config.toml
n_layer = 9
n_head = 4
activation = "swiglu"
rope_base = 10000.0
qk_norm = true
tie_embeddings = false
parallel_block = false
init = "uniform"
init_std_down = 0.00523
optimizer = "muon_variant"
lr = 0.00256
weight_decay = 0.025
batch_tokens = 16384
z_loss = 1e-05
steps = 11268
MLP neurons of a small language model. Each row is named by its layer, matrix (gate and up: input weights) and neuron, and shows model dimensions 32-127. Each number is 500 + 40 x the weight over its row's rms, rounded and kept within 0 to 999. Numbers have three digits each. A neuron's up and down rows have the sign that makes its largest values positive.
A block is one neuron, or neurons of one layer that tend to fire together. After each block is what it responds to, as a language model described it from the Wikipedia text at the highest values.

L2.gate606:506494503430543514547479497466435474557539491504536496485495486496449552504512427487481504487492457562551479522448564442475526489501468493450547554477489536503422523456539593492504462481567499535487419528486441516536506509481498501497556512408496490453505494430439493546460553604434427480
L2.up606:553551533560448525531508505488492543547550506509491414478528543489513545455525578467500459544517529524509484478504507553460450525547487530504490458439558491537503457436464461625494557507503476482565476523472493563456500476537498444569474500533515518472500534508437521485456473551470449466
Word-initial consonant fragments. Opening fragments of split words, mostly consonant clusters like gr, comp, sp, cl and a lone r, as in gr|oup, comp|anies, G|r|ants.

L2.gate159:530516510494457483464455547523495492474464505531442525514502568501503520494530566465507478492514492552505514493505599475489517573528556489554467507487534496525492502539530470470439480454475528474523518486531510496435607543506538507515434458471551492519509441522458470465527504484551499478
L2.up159:562456483510546498558458566435538434499497526635511524505461505536493514545484501514493501522505527442540531489578533442533438502547472463502510465494497528554514477445490539475476490464534473476537477517540526495553584528541484486505451569538472517534481573470541543581462520445541452399
Mid-word single-letter pieces. Short word-internal pieces, mostly p or o, right after an initial letter or prefix, as in E-p-isode, N-o, hy-p-othesized.

L3.gate50:479520509437517504555514550461466467486598486484544449463570498553495552431533547473437507420476576466463526439492427537543538474556504476471532543533445554488462517459479461530533429516528587455475501507520546467419470514489452553480545448541509471489498464497529491522544551520440479487
L3.up50:616451460466575562547566489387508541467555452531509533461548492487520566560583514492477449506484539500512534505481434529544535471531562526428487547562526533478460569532528460444431439467542515509515444510527508525525513450495480553485425569502491441522481521507485491563487508564491540420
L3.gate127:509497527475504488507506559542461493476584519528521560420465454482565524512518485489548578398482510550494515426494583570560498456565469477518519520514575511504493503556574510544476414520490513456468549488524528461452524502509522521552502569514507489490493512478547459434509478497521513569
L3.up127:461477498560554441488480499525501529411547497450523487513519514557524539488491508472440503505532500464430510523512554501554468489488496514505574485452488506516406464521536512555571513575482451474510434524552487478512468521505463474473467540469476522530481570550496544455505515498556520557
L3.gate147:550541509496485497470477532518486487460520543449450484543510438554475495544504435522480473421527483509585526520488558555533498492399474417481527551473501552532484511484541460545509495529510490486467466452567463478529477537453495577474464580420495491475508429435567424515475537552492548623
L3.up147:516427486438492504449564493496516478494492476511510481499355500520533469543479492558483565468529601458502540475490479485558584480457581527422483537487499486490518509507513500531519431479496469461532483559505492502484472476483429511415460461512465447562475546519519492479538537453498506492
L3.gate161:489433478491504460475526384490494577492555521492515524506527436544483446550485547521544494453560489461529501478471507503496482490441578494491434541559508457537445509449489511451544569515542537478503479523469487473485464541501434514498557507536511438517457478500551461504488562444497529445
L3.up161:518478447489492471438437525491459417654473552440458511487476485463589550483515518509488471530543530510579529553493474506540504563448494488468498543575478523495483468568469532435554569562460506435572442525546508533493479546536513522542519532477495537528471497472436539492572494501522458485
L3.gate168:487482520503504541485464531471529463537582528518570525504508548553478557460527565510495416449482532549575528455436498505532453459496500576488499580454461503514457497424517481486567494505584540475425491491582483511484449502509509521549510515509527451456512420511501483483454538526433486450
L3.up168:485490498457474592438504471517484529526498558541515481526435460543502557467539513482513486548520490565470480554473485498536487491522503588469498565511513485509513527447465481544468494480491512449556433555498494540464457538442463503513466508558462494550466450553535458462391483563495426497
L3.gate210:487413529562551483407544537496524540540502538492447469566496505472446496523483510469480553455471547507503514487520528474512467487473520501471512561513615535454460523527524520477502519486466514517459467544522548567564489557480501587457486562482519462459472506486542470477548585483510502566
L3.up210:429499498522634544480478511490498526553500518531528487469477504532523494554455527505524551512456532499527467455525482489527510420470563542512520559434575542432559433471463536470557513481477536519485468512506526543462509544414451525551487515481480529452497475509466496461457479526489582464
L3.gate250:457488475435555551461472543551449564440493475522499428470542545552569532490555513548557517443503547504443553506499488486589497483485474497506508571526432505537525501479466536518498427490488480481476544545459495428494436522533587529479492499432483436442483544535509493446527431541441496535
L3.up250:509519536499497525476501536514553550525431501505524563484474509523452483499563502532498508485566552487568551521565551508437500506527487480559523524484475526533503470488516558484521490498516502500584504488556499471473511518483590469485520501498570556518480479567458493518476551455469493595
L3.gate267:468497480506487417483509537468467502542424546434498489455518475505518523518450563458538534511488449536531524506544478543531514553440542558534507481511460513484491522400499497473482444496523502554536493519537504418484540486499476445485456487517480519491412417463507509518501569534476478505
L3.up267:576561521467461480473478524493577491522531454523525439483513547424504524470492563547520485503520422522464486405537493560488513442504529486555463533497469525479525404583522489438554517457490525477580612501547455497417470494525518476509518499468500482539581519483482490466547442505521517541
L3.gate278:573501456480433592503483501500512488532465508527451482455499535447549528475528497530498471468554458520450524514497506501455477459463440507491511534524501532516469489425520582570546535540477500527515470444512449478488454503490482481442414573489511452468474540442471534437558452544497415461
L3.up278:607515441484464484510424464525518556504524505441523512445492514488555453514430469449510446423555450532503538420552487474429482490513479453507461431457513537512475451441532410553534536469462505471488524486478469485519543461496556500532546563475533499531483494482491501414522593450484517463
L3.gate345:481490542391531523463428519470481489532462508431512516507570567467444500526554542480514457401499521503476501445445538504446521497475417479521535500492519492521499409494554496493658547549458499469510464545493477529588495542435484545484492489486490477504448537468557552486491434503518437491
L3.up345:512515511481499506475494521508515433509447491535525516540458496511444427502482430525487445556456562549492514457485571460569496436449493485472487463540508561516440496474508508476632522567468514488530447491425549544420524517495475523557471519430437554499461494466563529544470556469569536480
L3.gate372:443567520471472533580456510463507427442490531526522520506484621487556427513460497535525495497503434465451538543516505525521458494515514497456573534507519527494482486503590510512478599522439435517469497514437515416523549489478454488500476487563434523492572475452471496530496456524428481511
L3.up372:519551479504502494552440423500579483507538501536567453452593512478476492584535511450499488535522566482489534492518572434495524452510498482461542476515494489561557537459508356491505514542455480518515451537532508456564547467464476525500492559506480496445519498411498526495444458523472485532
L3.gate380:482433493516400515541501563488503530477494535518522491550524456481503515534459435473534456481589575459480515512483485477547514431514473460443422557528495477470553446488490445543559515440535497491525513569583474501550477519532436498516471475442482535483558528462526510508483472509495461491
L3.up380:493524465451455496471497459494513448478476495541491469517492516478544535538477516448508481504556468502482513508535468509594474459543486530429539525441462513431438495563475471477572562534519488480524512517514546475578401489479531508529505502443507516436460516521491481503503562502548489484
L3.gate420:588507522459508542516451526491504465527459527502452460515448524475533482512494513476519468550523412597510459548473584553454545457535471457557560603526528549485522504434488504539521472484484498462468456487490597547541539501487429423541529469555475546470403382510480531485498496538490553435
L3.up420:514485558487460504493467537567485479482533500462480483514460559556479494530512511460492475544440581524503502406533468527443491458561497471500460413470411548493557514506464456499523492430514489511438439511514468457515452547536463508441539489577476480527451449461522532479522518531513534461
L3.gate446:506416450588550493494475482558539475519465525529499541547490481454459529501590473523460511511475562526499532422481491540542464522518502468534498552522528548486459548490503491540496530555510524584507424468536443510481553527488538479546498489533454546554463479507555497484508505503472451468
L3.up446:530444545539496511511491515507557554507496424533479545514497501521518476523495520482493540489596502453413525474493427499494498395471541519508522538475477530532521516449484486544411418494454501488490477551491468541593501560500463454524518506463535530421430541490580566574492495477399399513
L3.gate514:424444551538413532464506521567505525471535592498515558492463554487533482537512561533490484507522486581431544516464526499483468533420433499475524517499539494520492528491484522472502558453487500559548483497530482492502474497419484558525487483549516496477513451501563449499410477478467454500
L3.up514:542463551471477558411499433482449516389484499520468532482522460482476508528477572514498531522520521486492477424511521502579560447537515498510519556493470477576512488525517469526495518492524567492518455496486510507612466449472518556504453518427497442530563503448516449508489456568515519435
L3.gate515:511499473460563528518540440485579554516545457512406501472506513514583540483458504606490499532538471532519579444494561523525509551466493486577503509492443505578440587497497454550492475530487471479557495475441472438488384433537501555481480526459464464507475486552514462554473474495503466489
L3.up515:522434509437532497493568522562466479471556483481525528488528499440561441496551550514533507433516551501504585531501522522514460503496453478493486508552505520522540465509531446511472472567592586494540520473539493453534442454498508600587471537523466508490515424519517533585467473521449528538
Mid-word pieces, CJK names. Fires on CJK characters in Chinese or Japanese names in parentheses (井, 陆定, 蒋), and on mid-word fragments like gr in underground/aggressive, oll, ener.

L3.gate118:517474552444475515554436552504497515493489428549456507486514469498477429463557557420516496430460492513525516567491477461426430512521525496468487441488567479483564534566511525455520542551477519523441475529515482568530524501534459464561523509517491541440466544464586434469524456430474621512
L3.up118:542472458487471470540533530474543491510542465509489565505506459444455479469452539476486518474540486501441502452481501481430545473476495458479427429504440481492467544493467525456457515503549525514495564532420489596521517458557524516595481476450534506412460481407546569530473454477589496505
L3.gate121:485525502458528512492443499503457452488465502481491556495502467526452495560465487499459505528630453481460506539549474473505469497485504563505459480534553520558461564491547492498495472496426538462533458486436499453506499493470484429536472548483554441469457526501572476479422577532497540482
L3.up121:428478485457565547525508560479469529485566534449542494482505490484487420462501513464502505501501513429426579530564497515488457503523479533500459502469536469518496464486554512461457499451479568498504438458477514492487406380487501445498462467502482422521446509541470428450468480482501528462
L3.gate122:527471506538505521494525511422463476539495488491416482523524476540371452525480532489589496584562493449509504522520498502465495496498493471506516465473501552513550447422443565502475488529430525547445485425470398489499471526546444502503473509474459504559444556444488566453483519475503572544
L3.up122:513439486511531575527501462519454489519516498533509562505440468449416509495503498445493482438586446402568527504547492519541520515464585532456548527537498454440588455523512522530511431470448502471526472446512367442552497507499497472546496488554481540461511519454495507403439509484527536520
L3.gate130:500497515567529516544504556437527503421445516563555546531478438553461546480489530461509522554471444555468515519551495526546533432553507504504481451473491474434458539491445453457458440489536478513468513496473586470487500480553447414503558421462522463530563555525465461495496478484488552444
L3.up130:558432520516557538460489509468499522416514500470546483476558544497452517486449515462429477491435543530539527522499497482481516448447519511473486423515557483491458466474501481459525480567505514531453457572411604487552569488486465509535519499526495478467494504476524522505423567487540456427
L3.gate184:519489532559471534483509581466496465487534517542468589474525464448460494492503465500455461477470506454528495536485545456469541475497477492462479497481488475479476491496470490488500485501476474441430565504571405487543515469528436462486518447547424483514514584479561574441504488495439468516
L3.up184:416516413497560474562496566468543553538453505506467536489502467515512557502584502509493488481558533555502491517537528525539456501534471485540469427490499541448511525484528477415517536474492448500420527524541507568627477493552474495466501456520519510489454498473493472566543501590478525583
L3.gate187:486502458529422517504536479519503497466502515485553476473548505471510489479483459489425535495493413520473520537582509487538501486491447461510467556506543492552406391452525500493431476500441523512508510512528446503493588443469433500500575487536556499497456519429492481468477521534490547554
L3.up187:402498448427491532476542468511537485462510515486525431568513499452546480527548535525510454538547550434540552473469479557473503483471442539465476472518480422498462517554539538522564481520502543447477532472440431506479545539530511572579510429543521527518459472496526559521530512494456566492
L3.gate246:477576431466419493495583533458518481483514542515592433429573515428466426473509490482510473393486449531461571496493546492513543498498466512417521534488474510504478499474576510480565497514499462490509520430509511543502551571493485481544474467524465503473483495428539445520522513502526543483
L3.up246:432505551515505479491479486528451540491468490510544525473441511488460396461511502517533431499512504500482537544552527471496414431488508546480454414486499453490478510462529457532567493456520515548515528507573506482521588488483514538513465534507479584519582531398570526508490506516550501489
L3.gate330:499534494515606452469538570485552500598451512494450403443492597469491492533575524539453509530406460507557529471537551449509500467500527495507487485456535510526449560530517547450413520429436527509496493551510478471474538487507476546511512516542427509482487498446437502497507496514506564558
L3.up330:494453545511458495465532523473498427441447531543516477489472533493527495521521483554486442472494471483539554579464455591488437483504503383497524534458483494521487498471464449497463518579597517557434520440505504476487515490506541469530496508521471483589500507463514545477434507415445505480
L3.gate406:535518466463516451467487481490558510509462493534553448479496457520447452482448515553477522488471498476533504503527518481542483569471484523533494396460491430467513479422550543445521478475548510486517537472468544507525524529533500499579465451479533458462537458499461470513423592502536501483
L3.up406:474461428461526473481489521523547459526440517459428540489506420460504480491521416555501491507510559530542466472482566541470498531542502478520570493503528491485489442508530469460505460518515486469513430553570526537542551517556465518568533482491478421505541550425586518536477467430500488509
L3.gate475:487541508456486464519487521562407512511521454478497438491479485525517562489485535452478529479492471541608507516522509494637518529518523550439528505493523496500552518522458512564420456515553503537447577457539458543528519505494497466459508511485495557477520489521424595479477509476454572515
L3.up475:480546466495494482417448527525451458520507499537527516434450506468532552456499538471454504525505548472562548562502492512560519501490496551473520505436459594492469545442483472549493478490545545501482452454539450524550507522492498455512488451602517531423490511496469520497550539432459491501
L3.gate484:578510479553587523508500528469523472438480536573471514440467442526471499542473540473502489570495498559476541519521531537493564483543480359515442437517493495537452446513479511487488577527534538498486553585490519514538513498511493488474483546551569509498484535470545531491475535441512589567
L3.up484:531475498451482464543496444452474469479514473487433500532527495466470458496502512537452496567547421574507531517580439487462516506572429502470496507486492502471457499379599507465464434493456526506525511500483458422529496540515521497470546484542503453523542523463501491529495474524556460488
L3.gate520:525463431461486496488389562528461463411502434473485495580487546471441573605500550466515479491562513485555496506485605492513517459542536459430469456491502449456569498578510478483504515544534468465482559493511494569453554504472518551507428537500452554458498533520554577477516546478445538481
L3.up520:529517447503485488523538476475522487462445469421486517488499469534440493476440490505527510454551514474459497519526536433478517480544519559466509466465461502475528418471514470455458495521478562460467550471457530513459533484487488556514465527485552448469461580398471432471513450461564509527
L3.gate549:444522440493476475502410546510426525520489430409507535449545483510529482469480555487492575488553480545561495478513467431471431449520462529466453491499519445486578508416490433543472533513533527466461439484496512495439485493535468553448512474536493487481506476485477586447573522490471477460
L3.up549:468498531484505488439484522439524518400502451470496446467491498467577470534513478427496544540489434525487450469482447528486486466477500486455440534487441457414543501501504455436555535565451522502530513515478452457440459559557572544464565464552542490433481503448512475418550489455558524473
L3.gate586:418543527469451487487524479482412460499415494478548562555475491471563467460516543536547482463516497501538477448542473469502531451491505532507490488512533477525539594499475520559563585546393473495505563443502477491548501509455426506518530454475500504498493467430558486580543517489462541488
L3.up586:528522526425527568515555461475489525488479461532532446513462528494529482508506568492547531468495513495478518590560532496523441513515428439482506444521443407546501494520482466408571527441563470509517556414482509527465506524473536470511504493512511465451491410550582542552532496479455488526
L3.gate667:504495515509498425592458561462574567521454561481481473515547462506464471489494493523428536452584508587536567427504511477429417471515485482519501511539500533512541496493472505564434494555435521515426470455460559503566467546555536429475491492366470474491478479480512491532477513431481514443
L3.up667:555497428581472461574498445518484499449529475499552431511467491488578549501482485482567426523492420535530451502461478501519463487506530459391468528579515428486602527589515484497569485543521562501560403507454507535506519529482542536484527589497530590464511527529487532544526485502499491542
L3.gate690:480500489483535485499582526546497566485564494473501478538493459484467538502538521500451495469504486522439513476535486471430486475477510401480528500572568548477472507494470451501475520520446362462515482509513467455500576474515557439500488495513477564511574502446417473522522539560491532507
L3.up690:522521471462479542555471524448414488529460563542487496488486473542521475495460491561547489443505539477512539475535476467451497555449490522558455498561459449478480521455450515542588602469511458524447511468516501492519495400564531458524601490526563475516494454542571543551539528497431496490
Early word-piece continuations. Second piece of a word split after one to three letters, such as the period in legal "v." and initials, or desc|ri|ption and D|r|agon.

L2.gate271:541427500557439539478534491477508408476523475558442537480458481483499465425486564603507498518484456448455547480532512491502471436482456536571519500474527491500525432510401486476473513478463531468522497491562477507506530484470481466510496514513490503547493487489515431540511497564548527478
L2.up271:567566506465572456561535455548527478469518491489465531493464501498507473511566569464456494432462472475505447538466573458521500530505518437545468481503519584516491507574503540472563491493618540536487425470477529524498527513483491475497491534535539494491458503483436510562537529519466512503
Mid-word fragments and abbreviation dots. Second word pieces after a one-letter start (D-ist-rict, m-ag-azine, c-ol-leagues), plus periods in abbreviations and decimals (St., No., Dr., 14.95).

L4.gate328:545534434469529498533531511527482518512544459523571544413494543510436524636583550541481433524553512527500521438527524554493486459477500489457559521489467494478477474522459479532498495513480472515573485451481521533432522500516474490446479624447532494562515492512551573514502520531508523490
L4.up328:605533469459509523536475578516435419448433541458462423475550468474459501448506516541591508510538521519532540463488433469527527472553433498466542559450507510495512451521538442483555472535573497470520452492533450508412532419495419483501459476503538560461493550467493489481512437472488505469
L4.gate552:567441495489522529573526471535539472512515468416480485564496521454484530512460503430459482504541510475499520472510512566515475498479483523457469479521551461565590448516480506521519482438488498516542466522526501533558489468439474477486500534614495478481544522469486511565419525512471537489
L4.up552:480484491429434533570495501513505483569555519489454527518404514492523481568488464513509520474508454481531512496571602518579507476511548493490585515559561524449545502545485436488497503472460505542524422447483498521524551471487472488552511618521512510435453563512453494454579482592526488497
L4.gate563:483444533537455466513541537519474452571511477496414533422565525515569537502479555511472448434482474518487431492468480489425453493498478571476489450447528519493439481522447461495382495573519452504477524503554448463582494468508497499502557604558497477497477459438515504526524540480457476478
L4.up563:495510548513537546552535469507530523562441528579558540479416523489456503481537535542511483521573434536452530449490501496462485509541497446526529503541493576432482498570504487494491495522453511447510513506432526557447557547432537501493478532434516472537530478478530470508515485509471479514
L4.gate703:451512495477514504540536506527466547551493523522524473517522410461493480469447528462529571480496533510575509508499514500452490499474513534525530472424527443494543509568551473474509483589530542475488507526457463539533533503531398441477483538537513595535463482455494506544542487530554515438
L4.up703:495444444458510507540557523537497492460582436473507527542505539485446472484511480502511447467427485481514493539514467406471455452505572497504515535560485574462504409502478489479457501493612507455511473513513523540491502538535472534440535533503498477404498464497410495464445447483483525513
Abbreviation periods, paragraph breaks. Periods inside initialisms, especially the first dot of U.S. (also C.C.D.); also paragraph breaks after a sentence-final period, and some mid-word fragments.

L4.gate99:478495475472491486525496445518480525427454591468513464497563524517529478470586551499487521459472464460524461517515506524414529509457504514469451453434476504519564519487544536448531449492491548529512408550510546473510473544508501464505582486507504495443475533465502556507578538440468436519
L4.up99:574493488509566538474513510487530478534499514562520488507468503542517503477484513522467419485491483506502515498484549440543423507543403435512539466464483534446469502440487517494459522482546434514522604525481526519516483570484509534556429573506399460582426496551552531536515543446510460488
L4.gate263:451499526597528565504521528513428567497483458487525567475496450513491487490471505458464536427457495538469536539536604489477496496442431487460437498441478475522517523498453577523497490512538529541532468461545464444497407521479612467538557494523446514524532544594510462412523507505455531503
L4.up263:508494486501473542561549456458568431464586488471451525589470474492501416476466586525535452503534490511441497582440482490524495479517478539483483453525535526419559467530379467483536516433555471563489504508508500477472507514479531478522561472598510540546512538545512505475496466445494529479
L4.gate500:523549482465539514495504510529523504482507457505491426490533544446485481497520465469444496474533489509523461401529454503453490441504533541528532455521478473563503473538579439450492425499500427513431477489526460540478439472498525464509509523485550485477545513488564448431408531437459500442
L4.up500:502539548529490534406418473460516445538546548531472476605508483478543536459536524484457477474498566518392528439574523419514479550490498493487552505438524532535456446521526537493580512507505498468473511509518519473460480543524499452516517451489551489482530396573488501515491451476531530564
L4.gate682:501516490508514542514517513495475529457589523529491528528454518510517573449509585530553521477489527477527523462483544480449438497417484524466516491481479511594513499575428482475422501479551513442494418443475434454505509564465498551484486473550544507500469460596436454458494480512554477535
L4.up682:435519530471555465462499526499474539530542549510493494582513498503532548462487579498539548566472549536475550550537514433411480490425489421511563470443515497469497527479512595478533506511484471577551513458438489501507574552442523507520408503458533527530394534545504510500449473494456495522
Mid-word fragments of split words. Short interior word-piece tokens inside common words that were split oddly, such as the ac in coached, av in leaves, p in help.

L3.gate24:487507486475514489511534456544511501555508581452525481532470532457465522464502548464510509480438455495559487474538515497498437529572424475513575524594549493471494538500495473533564484427442478471521527435523440456463465553493479457533437528501471604505533431484522421449436569525463490536
L3.up24:401525458457442451461493488468499577511487498527538536570565476480514457445509517521582472448535486421528471531446448548543547514482564494432552488524522533437485571555527553445485500497536524535547485486495557507489488517475491517466519516457496495427507558482470511590535517502554469499
L3.gate47:513522459515558488543448438465506498495473569504456543451487492536507500521461502505473529536486505469473467543515498545544444505538528466454491552606514552466511525482514510531509586558528498500530497485507463494432447409454606502500560463476540490515463501538538505465551470485515487533
L3.up47:456405526486498444441499553457475527534573577474542515485503531497493544507481519489434495493511479559414519484570537439479501522508465445492429499461451495449412534540559526507459517459543518502504516507501520505473519558457487540501534479521517499508469470486519508508506444515494556512
L3.gate51:503605452496549507492569519511470515475505438499511486508532475464503517485487505514489481528553540477503527519601542411516436580494564439525557438526536504510505479504416484548530509459564497462517502543499469473532504444492562499519536483475465525498474479432553519528482522549474508546
L3.up51:558452498495503480497532423531482560427459543488550510491534526482529497455509488385467457475486556533477487522486448481508451546504512494564498497413503498554475462509460494516436464495529507517507486512558516510418497494516529472470512500502556490503503528449513501485483519573558516537
L3.gate193:526504442407402429541550489503475552465468516503469476474514494491508459490474441465528483476483469559513498524502508506546441512554457524408458532497422507454531499454494539508466437549502484503610510483392529478523497535521501503454484497419542502483480496518498537479466512534584545494
L3.up193:412487550488368505475551530516487479470537445540499506515453522471553528563472502532521465426510506431464586563506483464544400588547451496479543471574451566455477531491471439562470492617487535491558510488524478491496512476470572544541446463505498511507511504509492521460472436548511544493
L3.gate233:468418516508419498519588541470532533475497512476528534497550520484532539453516548491518464465496404535482466525548539491490539506461531493497513533499508506522510447528487456499474437566500497512555495542547571521436537516551486537527473498505502478450497475476522508485551491445486469456
L3.up233:460514529495474497497510545519410448479524511523490484504471492558468485488500591482428490442522492540511475417434470548514420471514495476482483537384469548518441486585533491506454535449454492517472495499456556483518526581451468462467506555469475552451458473494572448520547555538529502455
L3.gate240:554459488501508549525481514543465456493518473577542561510501472490558519524473478452522466478515473575485509517517418508490479454511515576490469570456434489498570462499468524482478512495511370575506542438560536478543484458473464530502555486466508495485574522460546496534446459410569523466
L3.up240:532428496486536502510518523476485538529483533491544484538442442490557474490495493484369571481484460550483478431458435484479433523519500503543484499534472489505492547452493452514604496494478453481423458465514493485499492503450526553429490488474558514528568512469410536474449500513456514511
L3.gate285:392502476478519499527500455462567514593555544521513463478475428470462535498501485509461479453452491479529440542411479530510485490496508495449451489498479463496551471503458517433509499456540475487555599557528465580479449509515478510443522522465459545536519550467478567505456600546451477526
L3.up285:554433486519544495432605471519427460570586500478441450426502539497491529511504496490502433494465554483531491498485455510544573561434501427565543554449546499515531469487445476541483494495486475493544581555549495434442550536522543504502546496496485520513483496512457504529470508508547506455
L3.gate301:551520461576595477492558505482460460434459513565451468574567447586469465438566485554451453430515490463544570472467451494503510499492391405471491517575488583483445454525453525546458456556581500540572472522567490444454467539493485495589498512498541448519462499499522539549452528473485590509
L3.up301:542509520508471508458439532411489504509488392489529566568540557528475413445536503574455488471505601496587494505484499495446497527528520554474489569451449517521530478480519501561513528542550449507484470527532501468514514485519532486475480500511471510501407453515531500443490572496490516545
L3.gate322:557501477547525435521516497456542433586487481506441470428550504487563505497457524584429509506414456425511536527430479479490462510444450515446513477511470473495489545504437522544495555555547449532527465491538476442488476498556503482504516548491452515506511544481470490502563521506503488507
L3.up322:525416507460544518517468481521548481564544504454476544443528525489492547481558550483512490496438472491444497513514462556533456579461515507492511452456591515504480518539478497536472496425482458598558513550468498544569475585440500473452493486550497469502454491491509525552532427522463435545
L3.gate354:502518440519466475519547471471562562527508477497494470563418541500539416443503575552625413431500565471511474524507506466476515486448497545460473529445522490507545477566506553485489521493537480442497529489463489479499502555473559494445461514533459526471507503553497538570460486425421439433
L3.up354:540532432513540497576513528530458505539498507546497552502589470499513600511476402538458522502548454505446490473496511562573521515529443447423481537513444546451487491550493573542448470473561555502562462470484530484518558526493537546491538469425490505511491521492526515467494566482525536505
L3.gate386:472486453547452486576523486541463516518596486467480520590370484402440497516465533500446542522451572467502491516513516528556520540596575505535511488530493495502464445514431511442448549500507470470549511547556523555498474525508573511473512452534558541554486545514457500530468549480507463550
L3.up386:470482545478517498498523494516495509446483593473515544454530520498524457482416486509583514510548473474504571473522489434511462564539456494537501542531537493578474521445501489511440482482522558517530509472446426481495516495498521466482526515490495452390477447529511483488513473469466512475
L3.gate459:584512499554432512520524461577450558488518538470509497509530514558534528503443574462524493500530456500548497548490572533552543558516409522517462597518476468491469521583596479386529636500535462509447459580485521505518533588534514464507496535519504464487488497549519495542444494495539433448
L3.up459:530475506443567507518507479555519562481543512476546463529574501551533529492501457498510468495445516529547506498459494432443462534505537565490531503469508540501445471476500458409389447516449499534505515486432505460483454520518497545542484517533515530498469419521483509494497487589532448478
L3.gate463:563396466458493541527504502535498548552537496495448441445553477506493511523548474427464533461523480507593435534488452493506491537517529538489513477523524459478484490519490521511528494481571484488523436511461497579564497563523475500545470466557513550519490558467531489472506534491521505552
L3.up463:488501558561525532495445461481482522507576488538514468506526533493461542518478538453495495499531478491568591497524532538437484585513490493492563452429503509610531526483500502523547446459565497517502536484510515562447531579456480502591506525529503474480530560500504502486461430554435525559
L3.gate615:519462527542472459526538509486496579538517464531511472521531575501469541578435521548555471498548539493445463501511560528534454521478526473476539428468466587478504483499517453465496539508548507504536497499511498459524524488493530460559504478461497522535523476477493426523444512476575554449
L3.up615:473486463540518496506555459501494549542579510478422479546482439513518452488499546522575494531513572537514426572490521554544485545523543543518529441506467498430422533481508523515500500543561480489511501537543521480467561522527518469477546505431426497430505541478503503539426432482510428544
L3.gate683:493575499499495534501551508454400454536433455546454555523518502474521452477463478578573472435517505462471479449505512472433524476569498464497466498484494580510454482527490514533546539517540477506559534529494525512538485562449514473482525508530490500525440517535423466493550498565556540455
L3.up683:440548508491524531533510483486468515514481514505541442526505451507537475483384556529509545515467500474498485553429471510505456494509468543502527437500497487426534510516485388497436491495532554399513492525507462447438509456442546535511544507526441545586466518459506519472550516542545468532
L3.gate699:473494492473588454516598434429493531479499497518530420503532601533539516477483492450506568433489552572529562517500562490484505558538502447492462506514405538537460478475473552458463545445568549474513504482425518479533475525492541482521504533474492483467454495500529431534485524488512472493
L3.up699:549554483421503474552585498482464464519460557569481436507452539517492504500483482472465547476478470484529512528485463486476512547572547417517459542446476472495444489502519570503499502445514508498491506532488562545400534547573509511440519461482452404473418513539497506542502411555512483440
Early word-internal pieces. Second word-piece of a word split after its first letter or two, chiefly p after e, as in e-p-isode, e-p-ithet, M-iss-issippi.